config.toml
n_layer = 22
d_model = 320
n_kv_head = 10
d_mlp = 1920
activation = "gelu"
norm_place = "pre"
norm_eps = 1e-06
positions = "alibi"
qk_norm = false
attn_scale = 0.177
init_std_qkv = 0.0249
init_std_down = 0.00375
optimizer = "adam_variant"
schedule = "wsd"
train_tokens = 542700000
MLP neurons of a small language model. Each row is named by its layer, matrix (up: input weights; down: output weights) and neuron, and shows model dimensions 48-303. Each number is 500 + 25 x the weight over its row's rms, rounded and kept within 0 to 999. Numbers have three digits each.
Before each neuron's rows, "fires after" lists the tokens most often just before its 100 highest values on Wikipedia text that the model never trained on.

fires after: "ap", "op", "act", "rap", "ir", "ic"
L4.up1086:488504536495489525465509507512501480483501420493517566484521508498491501504536487471533489518498482517496497511481486535514515485493504488517497444473499500464523509563478501497506467549494482534510497526525491449513470521495481532506547507513558480479505489537530508502527454511510490529519465543474459479442518463477525524516515475521462476536462497541452526540508488533466508462491496537498485568460517531512487464531501538484532495506501494530480493499518508493538487522492515528491524495492465527494481470487506498528497510536488498528494536482513532500498478447451517535433473502478461479495522540494553490477510492521491516493504487516521489520492530503491460550498489480482491504524461472449505535503482499523486479497508493509517487481514483513497485526517460
L4.down1086:496454484499477508525530473516469512497504490486512468528485490519527490472509510498513526525473501484535519480458512471524470531459466486495546512518444471526496524474493501490481556462496511469507521505490537528466542526488554537473464511490500518509500498499511500495506474486526531500502472513526492500517517537494518503490488490512489485495478499488490488504523502475523477551537483513494534474534503525484504503522496477490467510499485494506493529550463464520518510452493465482497502465513533496470571476504477532469493513502524530492505471495513501505516530513528462496500448509536543538512527489554487457518469490447480475494522450519474507486501521510478536495462483471535489512495580542467500505480493507490528499515501490481504546529565546471513475517488510

fires after: " 7", " H", " 6", " ", " h"
L5.up597:519530495491476548499517479526477459454462464459463483510472503536500499493519492482532538502515535478486534528512507465517499504490469521490505519478487491493497507477529543560552506502514525479523516452480508462509511490536523489488495477529532514506459483555516453461523508532490498476497496457490471484536464521515529533515528464494451454452511530558473463500474508489505505524541512483491485491500485471508494486468519511488512503500508530468463545464529498472507431556500519517508507500538492500494531544494449494567504470519481493516503493488530478451504497512524507524528500457486518495486529480549526484485499499516509480523509497518496495540493502499496460479545462512504476509478501536474482511508460466509501482524530486481494522530467546472495525501465485
L5.down597:507490516442509506468489502517506529499529454502496453477470539468450521490499489487513509490548503524450469462498515496474489521499489489505532515498528477489502487543531500487511504525543512457527514475483522510469477540516494498509505499501524540505482455529462466506505503518489469519472494475452523481540524498476482495489501487470522547517468515521498537436509488476500490440506483500503540469467519467513471516507494516541516503446462509529519483474476484484514498495473450492501486465473531453442495562541496493526483492541477510552477540515559479506491496546542464511482516522506499479481491485514509451528489508513494494530516532520489464489497451534459492490537502528496506504524468517528507483516524515495496469490506499520523514462515479556507499536502521

fires after: " K", " T", " D", " F", " G", " P"
L5.up30:548469480520488504503474520521507487505464507544474518500491479519483481537555467476507462481494501503495479517491522511465494471483517501549504473492519504494507483478495460518501504484524461465505467522535507484466478520489502546476477464548527503444498527530472489491514464543489514477524503486527503484458445496454464538486529483527498521509515503504497483508504484500499445467504491477503490500497486487512534479513526528483520475513504519536502518496525558492534493526508536481446462473506479485479501535480483521533502463495497476528513461510437500502505517485514495528527498456482526456456505509514525509484503465525476457499514475532542514540502540514496528499493496490546491465497474483468509502518480490477490477484471509482476507532463490476524538513547476
L5.down30:510510451496455497514493570525505452546528512548490474536502506487516494470496479516487506482487480511496478537463512464503503466523486459493507463496498472547524503521528548508523476504513499423512493497475510487513518474477481489528515473508483520492537519480438510512473502500522498478484474507484529444516487475496461538476527503505486490456491495505505479513525506468510493518485500516486518477470506522462498467510514505509511473510440520455453510485492507562538467492488502492495512481526522503526427541518500542502446538524506520530506528510499525484520517519534454480516518483490484557494505485431483513486479494507526481514511495510508499482536503495524549480483514469513507483449495530454496501523531511505535490514493548489501536497515504472485508495525496

fires after: " cons", " l", "ist", " c", " associ", "n"
L13.up1502:485504487527488517482473522497486527480474460543496498503483512511541535508469514518498482530513532532528530526481485468539443508461517522495495460471519520483515495490491512482544488508531500508445480499492477483516516480492530476471550499542565511456496504500502519523498473498484485519523526451489497475534510507515478546503466551526502508502511501521510498520472525487508495485471466527528589500488489471522538504478495492536494507505469512469447464505506493488480478470502469470520488481508507526459486455565532500521479467489514474523541508552513531450495492479538477489550422515535483529504473505486528457493532477515485499447500478535524511529505519477500520558536482504514493518472519531515535499523520518478488497465485510498496490472460486508490520447485515
L13.down1502:532496501485468548481491503492539513497494449491518514476463507494488518471458489497479539497464557523500510504465471461483506532512537474512470502511464476448543529490530525529511499475540527485516487482476524457497515499510478543497459500470517515508484509490496517547475522475503433517414511512516492489510507518511484505521487529548469563490477543512503443512522508502552498517529494503518515485468496513527518538495486472536506537514472558499533500500496491484509511423510458485511484483498477537500489493495515511455513490508520508492567506525527535476530541526509535514494466466554497453518515455484459488469494499524518506468496480494465512496500474470507477483537467527494481509530512526452505492514484492507493469521522527495452512489480517487493539507471465

fires after: "\n", " re", " ", " used", " av", " prov"
L5.up930:468517526501488531495517515486488519535496506480520510503504478486527510469460531471507485487516539523520560490528465485490521507481528597489489499516468501460509449514470530516505489484483524484541514482494504476539474458502581509509489501497529503513494479511521524497486487487486516548507502453535547521518511524516496469515512486522522493485509465554510466513496500488514510473515504515464550502494456492554508477496513468522462503522501504442494496510533529511499516484488436514463480434488481499485526522494490482535538512484536507485519512520489507504516484467536556503516455481519460493479467516508514505514464469525536500516513493516510460477475514524475515504534507506520483493450522524498499483533538482459500468495535519468524495465469534523512422488485504
L5.down930:477549527532517535472500536479463558483476528545474525503534537490510535518510498474493511467502477498498458522476466467514542493537470528508523482489505460486501509487518502513497503518485459478520527485503504543531515470510497457502493516503519499523492447492492465488470467490484508517520465487525462463530514471555507525500479507458503471525540510505488512540484465508488537481505469481537506504459489530487536496499474520494492496504515569498480476536506541533503453508515482504495520474458462490477510516480483516504512524463488481509513485475492484521467476480527526492520507480454502515485484497450516506498503499515482509521493537504470521486468529483513460513515481515534486498529495513475494512538496513478561511509536510501474462503512513432463530559515502

fires after: " G", " St", " I", " S", " F", "F"
L5.up682:499489502497507519531516470474462514493476490489497545494480465520517507558505461497484504504498504513521470475522515513506502473518509502488451515538540476474510471478491492501470490510468467492524534503522472457506544487529518473527493484460471476520526522506568474550530514479511526495518488506529524520461508505474490532538447515494523516511505485493545497551521510497497518496498499486526503490541525460520509489501520525479517459518514508477499494489482460482500486536530507506469466504512481524481502470454453481474517479522500501463533482486516473493498506494473502512475524498470513487438507504495552555463460503474513556514506515537509530545480480478522503507460489492517495515485500516547447487480536554469440503465523529515528496557478509518508452506501486
L5.down682:480530527489522482482482521520513521537544489495483460506524464524491527504499515490480519551518469529481500480490478473469464487473547503508471461501487465497465497495531548451518535496512518472508497508485502521494499499455479527500517523495466531509500475471490488519477484515466459559512488500522478502523518504497474521471522539485493489503485494482476545460500468464503526477496457483478495503521507536552463510546491519563490534498508508525487482490511517538514509491430492480498500461471505504480511491529525553486495532519485559528497499532477544519492512498477514491490450503490492554521446522492503480516521475484498486476546483487469487495548521510518528524485517471437511515514490462479527511539502445488473493528510506478452514483490488524460495496510485

fires after: "on", "ival", "ur", "n", " For", "mer"
L4.up46:515522512494510506514497505465504500522501498507511514496489479529519491491533515503533477479474504512458509501536487509546475449502480486503501509502538491537498454514513515510492513534494488537493481511495478481550536481510571484503509514545491524468503522503471450480512490537501529547507523516484530461500470489506493517481520474528450476492529475476475508525487536491471549498512463509483514499517506556486484478513536501491522474463479507450465467481473506541474517446470457500460527496511550474516484469519489459471471527453553528467516503463489502487500546440459517524509508479485475490504515537561491524526463511497518479468490522475515541486462532495510480498510499481514456489462513497487498504549483511508498501541555479506523485511485511462497459521461496
L4.down46:508541499470530496512496541472505517440503531484508526505482526514463487526477502507489518475545523460529505502486460512486496452489563501487474472516490505502531491522537479452492474466499457501511459489570519443552472487495540507520491493483524483510495483466480459480456487488504504473494487523475552513460534508528526489528495518498498469515463504545490485484497519507488524494488482512479508486485535504511509473523467515495520509471543496544496522508499472471510471497492488526514498514463513485528528491556531489473546524507490523542466527483529546473504525514482533494447493498502508542534442516536439518516483476511509532515475501482497520519505524550475451505526506460524472501523534433528479517471525509517516482523471487475473525494492488531502484495452509

fires after: " pe", " str", "r", "av", " time", "ight"
L4.up1431:477532499522504479479542482480513516480514471508463500468529470518495520485502518494539523524497501518468533555472494493530531461505507490535481486505497545507468478519456474534494474503504488473506524508518467543489507498500504540487469487452486483459417508509481503495547481488459517519509502511550470525470506508474515452524565537511480461525521464504475483494507536510483522505511513484490483492514503518523503557492545527522539513493497555503459500467471530529509494466495454539535499491489550475453511522491515502494472457514497476508479499464453506490495511508509502501501476466506475509503481480504432529469503483518493498484453492532505527476459486522518535531493535487514481465566491496531495504523501482507512478530517510525518519487514499506487481483501482
L4.down1431:498529492535485453453519505500508526500541461517479494512499508542502508504458511470555528483505520504518525532480496477556556506469479516523509487465529548556490459543519518493474466507486497478500521504518497494501497521491498495468489471533465482480518467493522537493521521502496493506466509490506493506490456519497503470482490451472515527525509479517458459463524487469488493521460488501516470483475484518509506531497546511490554521497483561511484481464527511519475504453512500552546530503512535465490526511519506501492504464499501470480508488505508501503517490505528473459480488485527473486503525468518532530540542478507500481532499476492529532488461520534510516507424539498496484481524520467546502505541544465527513499445487516497522522475491508476445507534464520

fires after: "\n", " G", " C", "c"
L13.up715:495486504516513491536492534483494502473513500524533511466502489489486523513525465496517446493513480505476501568523468469521512526434482504540495483500477522486497519515526476522510487479469513496503455517509468505463484489478493468497510488509507457479462486462482488475524489531494467503530507536533502497519497464441546538555518493506476493505478527514514453526537473550483517472534553448469494523505482483505498513491516507517538507498509511539465519502519518506476464480481488502525484513563468507404473477521488488555487510482533506504510494490524491437519514532490492509513451475480474533492499426496481488466491490504498503481494518549525509563487506495495547528573470522514513418487484494528560506503516522504532477485550525517518524470469507523490509516483507
L13.down715:445530478522488524574492510535500510474491504473520505504490504458473456481501502486513514499507506516501517502513453509522508519492501479477485529499489533525506500532533503502517490491529493515473482515471447532457491521462476501513495531519494520508515501505537495470548450535525516521470538492521485569471505568473533473497524499520462485509481569490525501451516521478501519537488525495473486498503481443531539493469478501508519492514491518514543509525519517494551496514509452536523546534495525476453510477478493508494488493545485479513533519486484474493503504464473513493509491573551498490482485491483489478525514523453493493514496477465489501476495479489446493481537479491549499492495494475525513495517470484486534529495532518499508494527478528503491481491496476

fires after: " W", " Y", " F", " Sh", " S", "L"
L5.up1520:492533503517485501516479494475435508495456502524498494534524480506501525475544432464534494529463481531511470526453501507518523502501491493531510483536497520489485521504517492495519398514544470471494548541525476490476529496509482458463463483551513497477453507536515492519486514519477554469543409492506520512490463488490483497517481494527464527489504479534471480502503498491482483523520491439526477522446517494509474496505546506494453549491492509520511526507524507489532506524503510484513469442552500494499512553534484486550528542462481480485485454484498500517509487530485496514469497479483473522490535483518507497492487489526499495517519504536517507503477484562473492509461481517510503499529486491546488489491495481512495490462494492499499498526513506513523525480487466
L5.down1520:458515512483497474524458512535538491480472505497541499527512496487507530494521483477471504504534498503494488518478474481522499505510474500517480497512474554436532557475512520502510493530519488492504537500543499458533516483473413486480480478516477489493530529497463506504523513470489482455489532504464496532480509496511529507506523476477510498496496501458479506509505445534507513519515501505513467528490493456491487509522476542485471430483535547539499498459522488491496550499551476505520481500485494488489509523529426489488531504486513495480474505489513459515542537492537531491516526501467481541460475543519449505494482501510561474500524534519488516501477502516501467479520480508527498518465519474507450496482555449509518509525535508509515476508482523495492511539522524